Part of a small language model's weights.
Architecture: RMSNorm before each block, rotary positions, no biases in attention or MLP, tied embeddings, normalized queries and keys.
Training: a variant of Muon for these matrices, 1361M tokens, 14476 steps.
MLP neurons of a small language model. Each row is named by its layer, matrix (gate and up: input weights) and neuron, and shows model dimensions 128-255. Each number is 128 + 24 x the weight over its row's rms, rounded and kept within 0 to 255. Numbers have three digits each. A neuron's up and down rows have the sign that makes its largest values positive.
After each neuron's rows, "fires in" lists the words (lower case) most often at its 100 highest values on Wikipedia text that the model never trained on. A number after a token or word is its count.

L3.gate810:125048160105165143121121103126100118144162139155126173138142145094151139124154135140098120164080161109139108139108190127095119089130127111107132146142076164134134129121141131105135109093119119166185138167136186132169123101121143126154164117124140119132145132122124108131118093141124130126135169126144123133115123123147124108096104091096135112144134166120122149099142132149135120101147
L3.up810:140097126112137129130127108106107148090090106156144096100135140149132086107124128154152168133132126104135157119105121118135154144121131131098177123164105108139192093127114128103135103095162138141113130135157121127120140142138143144140093099114139112127151170129165131133126072104120144155120158160136111147127122146119160134136119108113166117129134085169134127076140076119167157074127
fires in: "one" 15, "part" 13, "self" 6, "a" 6, "married" 5, "two" 5

L3.gate736:110163169102140162151154093139107144139103112116135114139150136172156103092102136147117117129112108108143116147154154145132150122116118120112101114120094132122177135094166146141104173124157145152140114119152121128162141093079120120173121123148139120164115166107164159132112085104137125078137141137115096124100098143140147109153128149108115085104144101110092166136098134092148148103097
L3.up736:111102095106107116133124133119126155122121113146114146093117172098135127101136119143112105097148122099137116120074150144130140133110138137082158143150133116097118112083139102134121123141126139121156102141128149118146113132132157136125139133129136167132128143144158164144105127105123172134116141191122084146149136082147151150172150155116091138127160106098107107109163161115117135093123
fires in: "first" 19, "second" 18, "one" 16, "another" 9, "next" 9

L2.gate596:157134140137162114150111099140069100111098123116105078138107115134113081117128132127110106105139155148105110042134154128138144109125098103134118122166109098110125142120107174131190102117097120105116119130130112111109120146157122134112146162090139094096087122109138142155189149136158100162097117109124152135107149109189122134125125145143115123130115139154120165129116111130075141120122
L2.up596:109109150158144159136099139108139128147107107122141099139145119152115063188129080122104148108118164137148080120081123143111125150145111147134135145140126122086147085110149097168132161121117162092124134168140149138143116151128158100130158149082100100101112172108142141167109153136184145136119156138126086138133132143136143112122136113163138127155129103155093123069121094113093117134129
fires in: "after" 14, "before" 12, "next" 10, "later" 8, "following" 8, "of" 6

L2.gate282:143113160150151083099101164137136122127104142161106148101129170132122124092158076159104123148094138174100110098111144143066181139083116137137146118167148087169177139148081145175125123111100170148115107139132133145176125161132139087136105131131124149137121104108146109109169124134134126113091092108097076118167150154146161147129160119168141118112111085131151095092146129149145131128126
L2.up282:155167144133114114142109178126144108137132177115143113095138117136121127134135122148105119087110180140124157145125126112102122123092136097153081132112118108126119110164170129126136120117132140175110110160115136123172110172114153128141126071091106115149103087129107152132164149117116117139121145126110097108179120144177125113127149113115119111119159094129080105068125091127088131128146
fires in: "of" 89

L3.gate699:091138111097137148133118134160131125145094140155118104102131175135086134124130132084067104138142121103148121148114101110142115140077143105119131155101118144155124114077131148128148157136099121135166146092137072160150145105168103114138142161137145174095111125140118147138058130098145158131134097125168125139139140137103145140126141128140127129079126139141073145090122187152132160136149
L3.up699:100122106108129120164148115119165109109172082112131149085141130148145118114128113088130128102129057158108172114157141131165132125119156146100171137131127133127124170136074099099143137107106135103111144128077146146162116108125134117087119150140145108190159140108170147135116135150164112138095158111144119143081127098106152160152129148117138133152137120126135099083118125165152094130125
fires in: "a" 34, "two" 15, "second" 11, "to" 6, "one" 5, "balkan" 4

L2.gate202:096151129133097097161128122139134152131135115133135146101085103117172117063137112136134113105161154104141111147166151104124137087107119097157178120152169136099108097131138114156114129123117144115122124105126115134115154076122102154135161126141121139096098162130135142103170138119126122160133114134122094163074149097110163129108152126164113098109139146082089149175180103163121152132161
L2.up202:080133150172104116115131112134155131150146133132163125131117113151163122123157140091114122128147146146148113120163121120122110133116131121127149085133160103118137158091101166142120112127164141138130110124135119106136098111128071145125160115141123145103146133081154131110165151146142102167128091129108116130176133138144170153043171146101127143080166132131066115135134112102099147162141
fires in: "of" 20, "to" 19, "into" 13, "for" 9, "find" 5

L8.gate800:144106155095119124114174140148110112192105110138142140104104157139143096123127129115119097122126088129160114151163127114123129154096139129126111121143172148125124136140138148183114096090165093156186149121134122150126144151123126096133147135139094153086123114133146092130140184098114136119132128160102112118150137120140160127096140110118141125103125150128161128161082139098161180116161
L8.up800:113145125144102116131088175149110135148142125118118091139094125162113120123140107124080150111142136097127098155167140159118106181114155169177101142127101153150127154158201102101123132130112129169100165145123134133128118120089150144118138106127147117084113128166115172116137118101132125077109132132126121117106183137135156123114138144131121125126093137162144124121130117123114174170157
fires in: "his" 28, "on" 12, "their" 7, "of" 6, "signed" 5, "with" 5

L8.gate378:136141159119130093142129153149132124104118135124152138125136119151115093107093124118093167145091161117125119087189161134088110119136139131135094159160099102118163128096106112090141100114153134145145136100109084161146110129163090091111122144112132089085093090113142129141070125121141152115123117116108136145163144115148107106112190137114137130176117127120132157142164158094129109125125
L8.up378:117088166121132147192141150162148129143141134132111095128078144151130150130107133105095155142123139133121136104130162166125182107138135100093157141152121138134100098074124156147122088101099135162176155119146117144112144125129096175119138140121101098142145112146098104109095096125110129137100128148148156144127143125139109171125088171144138130132133154157156085132108148166154136153145
fires in: "end" 16, "in" 11, "made" 9, "year" 9, "score" 5, "high" 5

L8.gate676:136106126117139100155136121115105130118098137156128162146127134115145129094132112128109190131134133098129086171139162099091115081111128098095116158158142159150128068144116106144127116125149164127098156138129128123108132158139106118122163156150131138057112085137142138134123146117149149184112126096141122159159122174165179084115102120134105138099133106108146160160120154131128158116150
L8.up676:122131112102119084150103104115145096137100111112122149130092091131126117187142161146109139155131132171143125109179134111091118115173124104132086151136135119164145142117146119142097140118118127166172107151146155127114156117150175133103119161129143135135109087149121077150148153146149112122093147096151094132157096138108122130119137164094114149119140155124121127164101107122152174162074
fires in: "with" 18, "received" 14, "of" 7, "all" 7, "for" 5, "2009" 4

L2.gate259:102079150160179163119144111147160126177114118146102096134129101156136148155141131165161136141118142147127087103105108149120142149110090188149140123144153117095139101143132151132137139168114097152129134108116110088116148120149183120122159097143168155187110099134140137148096104166165133128108121157140128152101135123112156098133140070116094140119096138152117178162118103102146162100171
L2.up259:148162116116102111140109145094124127117095114135132093118100150099133143147112089112131157185114116149143130121147137119084119123152137144133106089111160148097126113099097112120148135108106165138138144143124108150127196148115102124119165143158101132124093139134148078157142115103174205145120148076194150147165151122104124090134148107134149084098120153139148141138133140122116156140117
fires in: "at" 34, "have" 18, "for" 14, "with" 9, "over" 4, "by" 4

L6.gate795:127091158146128114107121173115131167078141131150174143129096154108089130092120094166107130125109115133150131147116152093142143123126138121134127129135118118176129110138114142110151148106130139112142082095090152106128121124105144122110132161162143135146159119135113146105165153087117171141139110140120134121170114077077141136086155125160123101158116125121151115161121110089148131155109
L6.up795:161123108129150141122151150112153153156115150130145142123180167107144124089132131118161191086109122143136149117121136105089130135141131094147158097096139113135086122125107116173139134077143154138124114153132125096163114106113107097139123092148135088140152148118145140150111144146123134123095096109135104105123104108168127163097147146172154121152111113154131120090164113144176097105139
fires in: "the" 38, "of" 13, "in" 9, "to" 5, "on" 5, "from" 4

L2.gate708:114158126128129141094132125117145121098130193093111099109133132106136148094157159119119108103118139137128104110090143112152115150138087164138119185131115132138128129121147136109151137137107186122093141142141169109095178142142131131127175141127119117158128115103174108157113117138122106126130121122108132132132109154138132135083128164112126125100106132170166143107144126148158136092140
L2.up708:133139134142112134122071155135104120114144150146153127145136131134165133102176120155125139098137146144132130135124146111130101136128141086153096108158127131118104128183130144129118129142119137144117131113130152116131152084147110091114114161130175117189103100150130113105125127105128142144163143112129137165186101120124083127136134109115109127113142159131101136105150125117128107083175
fires in: "of" 36, "from" 19, "between" 18, "along" 17

L4.gate268:148167085135141124104138112129152115086139135169135134099068152155093121132136156120094123151116084100105128112130120176145162132114124119149134079113143150113116119102079166103110134074122111119134175082122152139085124189103105144119123137165126170093161108149170137115099154149117095102132137169136133164158179088103124088122121151104123138133128104123133124134108107163141138096097
L4.up268:135128168124158102154148099112138157122106097117102127115120156134141148142116090125092084070113107122193143133123116156128124172113108142115124127124135117139085063090075112156153087060132115149140108121106168117147155161131140155106129092108104122174153114073127134137134129144105133158167110143101143142151123169137129158155090129123083111129182142128100099099166109158111139111107
fires in: "october" 12, "september" 11, "year" 10, "high" 9, "november" 8, "january" 8

L2.gate278:121139127177168168174166143095149162140100103092149117147106147145164153125133082111095123100120126110131145161147140118112110142106145151138099136138124134100143069109127105142101141157102151155129073092104154125117103100107119126106114164147157125167118095129150147083162110123129132109134100148116100151140097147129145153158106106144113106156107126138108135133105118154090132114126
L2.up278:103152147127113108097141157074131133134143123120160127109103138145129112110145126128100134134104100149131117130151138129129159147137138122151101127169184129105135160112139135149080100105168145155162104094123121135131122113117119128124121138148137167142124101121119147082188114097102148101116117139087183154120092105152092124125114112108126097128112116074077104096129105097114105130129
fires in: "of" 32, "in" 15, "to" 13, "for" 11, "with" 6, "from" 5

L6.gate474:151132127156075156110132121130134144124132152170112127140135152127109159099090144139094076078136129124090151137166129147147162120145139127126111119151104132177133118186117124142122113131098136142134192127136093129133087175125127122108159085158113163148102135114136103097112114118108145114096160126140105159184071112156131136134140076164133104126114155183150143106077141154102143129161
L6.up474:129091106108157172127084110117139152119108166113127111108146155131083119165113117142081106173128133105124148145138120128113128146131153097156110088118131103132132127145084118145118110122143129160138131097095102129114151086151125119136137132126143157138072103117103107134113104118124114110114163114089169110119123178134177170104131144108127102132135127144145167129129121158154132124160
fires in: "with" 39, "while" 11, "the" 7, "and" 7, "to" 6, "have" 6

L2.gate2:112130112159117092096109073089136142140112119128139141137109083096114128089121165160113117131114124160108074108137111126160122141129145133143166116140084143104149138133160107080097152103154120158122134109153131141141112147117164172117179101136124131134125137133119097135085158048131146150173148151158123096166094105130133131097117144133121113115145106132151140110148124083112085156160
L2.up2:113105154135163139118119116140138095140120131122139149157135133133129142090154123108119108098151144133162118149131139100114120080149104120119150110121102149132122099129133084168125104069145107101162137184141164144154169098109123101158167141130107136126161129110090130133112161106123134133115158119125122164117155135155129092126115125168112138094134137107093164108107079108164126164079
fires in: "0" 46, "00" 4

L6.gate37:116117121111159091145141100080108131143132108126079133144112115106128145104169118096118122144138121156130149071137123129128101116106155121133149136138126118151114062157120120175126108127155143106124137131082121126128169161139128127078109096105138097111107134138086097146122157098108126126126078183132128146155146148088140141160116152107109101159126102143107168159161091114126111159136
L6.up37:111133119152163128165152124088113130125080150122128148161094123129128088108127137134131172106135146117165161152130127091118142115130137126133142143186099125120154150140090108111114111110167130098120128132112098130181125143170110169150119143100076124164084138100166127108122108121119141159086090138110107131123126114127145129138127149129111139136115143143121158136179097129111124137161
fires in: "in" 17, "of" 14, "without" 8, "behind" 5, "to" 5, "before" 4

L6.gate380:120155128125105157147144145081117107162086095132149181099101169134091135117091080160106106134124123160130095156142136127125135161151100150085129131108098084120124123121124180140128145153135149129138113072145129144128094123149140110126124137147148111155118095118095116137101089072135143149150102123128117106137142097087120150147129141153154120091139160158102158111150097198130120169123
L6.up380:161124107120145176177125134169148125124139133140090072114081155123112159091101087125116131161103159118169127151141153094127085115165126179123148119111098156124117132122143143139074119112119115124126122131121126150104132125102108133142145149133169124123098131108081117136072076107074132130082142160164138128159130105118141188112107161147155142142130101131173147171130148152120083098140
fires in: "in" 37, "most" 8, "to" 6

L4.gate631:135110148123138142096097110107152081113117124138110149134171147173129114132092132110129135168102148114189100150066108123129090112115112128138096118166116108129128140156130141135096171120150121082141156144123104151119107130158146115125193109108150121154162108068132130092145163088146143131166103101123101083159172098115117128145145084122125114128116097116157109110127149138181140129138
L4.up631:065162134151147130110148092103166126156143122146109105155158160119129128114140118122113125098123105143162153136122096115107135087145096116154125093061093126128121142090105117102108124120086135111124121130132147125165113174133157136157107166081178106128138103107084133115105175141124145146147099104143111150117174146141134128118144149130136122136120177161123181119166108159133125115118
fires in: "000" 58, "500" 6, "00" 5

L3.gate237:108088111110121134135151101142133114151135134134140132136145104111098121147131117150127117147136153119176131151130127137135078092136159119177148144098123128108120128156108123120147146087096105110147169180095103153120148097130144110127104117106116148132149117134164132137136101136166174142098160121164156085082145129116154083156130096092114115148094117138133123117128107145138103136168
L3.up237:119103112101149136112127121087138105085132146117127109165147127104148104106163144155142115131139164121145139124129180140154140106150126127134135138113110170118097102113119104146146157097098107103125160140133124136122119133116137117153163078123156165110119139148174116141126109144146110145109138096166115158147135125142086117103105151097139106153143163132101168106111108123070093129117
fires in: "a" 67, "an" 18, "at" 8

L10.gate79:135162106131144116114166130125097137162138142132125092094109117105115109154153131099116125148091093149108117132119084114124132128110112086134137125105113132117136083133098130128118068122119153143137161145120139120137116123093153128132141115149155103103124052134149135087129138143138130091073124133114133121167127097131153090140091121131143123109105101170122137128123132103122159111139
L10.up79:113126125103129122133085142132131120101069127178133098154137092159124168137145159161162113142106114122135148101098111121161144124111112130176126137122103154089100147134168090149131136142085104144147127094140126106123095143115134147106144134141077140145183143125108130121162152094071149140105116159131154168185174153103150102121084131143066111175123111118078138142130122106106121108123
fires in: "july" 24, "december" 12, "january" 11, "august" 10, "november" 7